{"num_hidden_layers": 13, "hidden_size": 768, "num_attention_heads": 9, "num_key_value_heads": 9, "head_dim": 64, "intermediate_size": 3072, "vocab_size": 15351, "hidden_act": "tanh_gelu", "norm": "layernorm", "norm_place": "pre", "norm_eps": 1e-05, "positions": "learned", "qk_norm": false, "attn_scale": 0.125, "bias": "all", "tie_word_embeddings": true, "parallel_block": false, "init": "normal", "init_std_qkv": 0.023, "init_std_o": 0.023, "init_std_up": 0.023, "init_std_down": 0.023, "optimizer": "muon_variant", "learning_rate": 0.00153, "lr_mult_qkv": 0.7, "lr_mult_up": 1.28, "beta1": 0.95, "lr_head": 0.00411, "max_grad_norm": 0.5, "warmup_steps": 200, "schedule": "wsd", "decay_fraction": 1.0, "decay_shape": "sqrt", "final_lr_fraction": 0.0, "batch_tokens": 131072, "max_seq_len": 512, "doc_mask": true, "z_loss": 0.0001, "train_tokens": 769100000, "max_steps": 5868, "dataset": "wikipedia_en"}
MLP neurons of a small language model. Each row is named by its layer, matrix (up: input weights) and neuron, and shows model dimensions 624-719. Each number is 128 + 32 x the weight over its row's rms, rounded and kept within 0 to 255.
Before each neuron's rows, "fires on" lists the tokens most often at its 100 highest values on Wikipedia text that the model never trained on.

fires on: "00", " pl", " United", "58", "6"
L2.up2625 [161 167 132 154 130 119  95 158 111 205 105 144 176 138 119 138 134 140 140 163 130  90  88 101 125 145 195 147 113 148 176 150  94 134 144 166  99  39 127  91 123 113 131 139 182 101 129 124 177 107 149 143 127 151 129  40 115 136  90  84 133 137 134  79 130  87  82 129 182  99  98 133 110 125 108 156 206 121 144  58 122  91 190  89  92 177 134 110  82 120  95 155  99  96 168  61]

fires on: " S", " (S", "S", "P", " (P", "===S"
L2.up1669 [115  86 133  76 174 162 164 115 172 163 160  99 122  93 111  98  81 122  76 158 110 153 149  99  78 111 117 172 111 124 142 108 120  83 115 162 101 138  97 159  67  84  76 164 127 174 123  97 163 111 153 115  81 160 132 104 151 210 167 143 169 166  78 104 162 157 149 159  64 109 123 104  98 132 114 158 180  93  92  92 126 190 101 112 129 163  98 137 153 148 110  73  40  99 111  92]

fires on: "op", "-p", "\n", " (P", " (19", "/"
L2.up3042 [143 197 167  98 189 101 150  84 188 151 125 125 123 138 103 148  68  99 114 162  92  94 120 153 138 149 102 132 177 135 103  79 150 103 115 150 165  74 113 145 134 202 164 176 105 156  52 161 108 134 184 172 183 116 125 141 104 115 120 155 126  65 125 149 105 158 132 135  96 107 132 140 123 116 145  96  80 178 132 173 138 162 133 113 160 117 143 124  92 130  88 181 153 158 126 212]

fires on: "ing", " in", "u", "it", "ual"
L2.up2497 [131 128  86 155 127  95 145 158  98 142 115 112 158 119  89 165 106  98 118 189 110 163 108 145 183 150 121 104  78 180 129  53 136  93  98 153 100 107 115 138 176 115 170  85 183 123 115 116  95  88 124 113 145  85 151 104 125  68 124 122 126 172 135 183  84 104 103 156 154 104 183  86 107 108 123 116 143 124 190  97 135 131 119  82 130  98 135 105  92 139 102  98 130  90 187 109]

fires on: " to", " =", " will", " would", "=", " should"
L2.up1937 [166 196 111 103 145 172 170 152 113 132 150  95 175 147  88  90 145 139 105 126  59 114  65 143  29 183 103  72 197  84 109 138 148 114 120 168 166 108 157 132 125 134 130 103 119  91 155 106  74 137 207 156  98 171 132 201  69 159 129  95 120 130 136 164  63  73 160 150 113 122  93 124 122 125 151 103 121 115 129 173  68  82 167 111 156 114 142  70 137 151 118 136 134 117 135 147]

fires on: " to", " would", " ret", "ed", " will"
L2.up474 [151  74 175 163 147 105 161  72 177  74  84 114 158 131  83 109 122 181 153 152 161 129 148 158  92 154 156 122 143 208 211  97 118 124 100 180 132 102  89 215 144  92 209 123 119 127 143  96  64 140 134 154 118  99 137 116 109 104 149 134 135 132 109 119 114 138 122 156  91 150 113 105 121 134 154 106 160 116 158 113 101 172  78 121  89 172 102 110 118 144 117 135 149 161 122 157]

fires on: ":", "',", " &", " -", " USA"
L2.up2299 [148 108 166 156 140 111 149 101 144 127  79 129  86 144 130 131 137 136 139  54 105 122 108 108 124 139 159 131 141  85  92 142 111 109 142 158 157 157 145 120 160 119 157 133 123 129 136  92 125  77 118  77 190 109 165 106 171 148 134 117 142 132 111 113 159 144 110 170 156 158 140 121 115 128 156 215 158 109 166 113 167 126 116 113 176 107 117 143 127 120 136 141 107 183 115 161]

fires on: " part", "or", "ipl", " way"
L2.up268 [156 112 121 148 135 141 129 141  68  99 165  46 118 136 103  58 132  76  98 155 114 166  97 123  80 137 174 170 154 141 116 129 135 129 116 105 148 150 103 155  56  95 148 100 138 128 176 209 137  99 124 172 114 149  93 134 172 118 119 101 148  55 100 173 144 105 191 115 180 185 132  96 110 194 120 112 117  93 122 159 126 126 167  63 150 104 127 123 127  91  85 183  87 123 156 197]

fires on: "x", "m", " number", " disc"
L2.up259 [116 132 139 170  57  98  85 102 112 155  61 128 161 154 161 144 133 105 165 145 130 141 147 154 107 141 128  98 118 120 170  17  77  96 185 118  79 111 145 134 156 142 130 116  65 151 104 165 114  85 152 125 134  93 143 112 171  91 181 129 128 140 180 123 111 197 124 140  80 140 109 112 161 166  84 163 122 105 134 173 185 119 108 123 136 141 151  77 149 129 163 110 124 120 117 165]

fires on: "===", " (", "===M", " (P", "===R"
L2.up58 [144  94 130 150 107 137 165 166 115 176 120 102 128 119 133 109  74 148 158  95 149 135 113 193 103 139 153 143  88 127 148 128  92 101 130 116 117 140 116 151  95 129 151 168 127 106 158 166 147 149 142 127 138 125 143 201 174 166 163 143  53 103 155  94 162 118 181 147 163 124 170  87 116  79  77 143 108 137 181 146 161 131 134 143  98 155 139 176  93  89 119 118  82 156 127 138]

fires on: "ed", "an", "men"
L2.up2956 [170 123 148  83 113 153 107  78 127  22 123 144 154 134 116 128  98 154 112 168 153 102  82 165 125 128 115 112 110 124 145  94 134 145 105  83 115  99 140 139  89 131 124 135 140 141 148 134  91 157  99 124 125 175 108 171 132 133 141 100 105 168 119 102 116 141  77 147 106 136 160 139  54 164 142  78 121 126 123 159 100 140 151 139 128 109 142 103 146 161 109  47 138 149 142  94]

fires on: "ap", " p", "op", "-p", "p", "ip"
L2.up2205 [ 95 184  82 142 181 208 101 128 141 135 185 145  94 103  49 169 157 175 104 117  67  91 130 130  67 162 125  77 131 127 203 109 180  92 118 143  75 178  99 172 112 166 159 118 107  94 104 152 132 135 176 142 141 120 101 122 106 107 108 129 105 120 125 101  98 205 174  58 127  88 157 131 164  98  65 168  87 105 111 219 117  83 171 163 162 198 113 154 123 146 128 141  99  93 181 179]

fires on: " the", " its"
L2.up393 [106  94 181 206 161 141 154 161 125 167 186 111 150 149 129 180 150  89 143 164 146 163 165 134 110 166 156 117 153 129 146 116 112 147 119 166 122 140 111 119  79  55  95 173 139 195 114 123 160 144 116 127  78 125 132 131 122 146  80 118  93  89 128 177  79 137  93 193 174 127 128 138 144 113 146 156 167 168 127 125  50 128 120 118 162  54  68 127 133  88 160 178 116  79 158 135]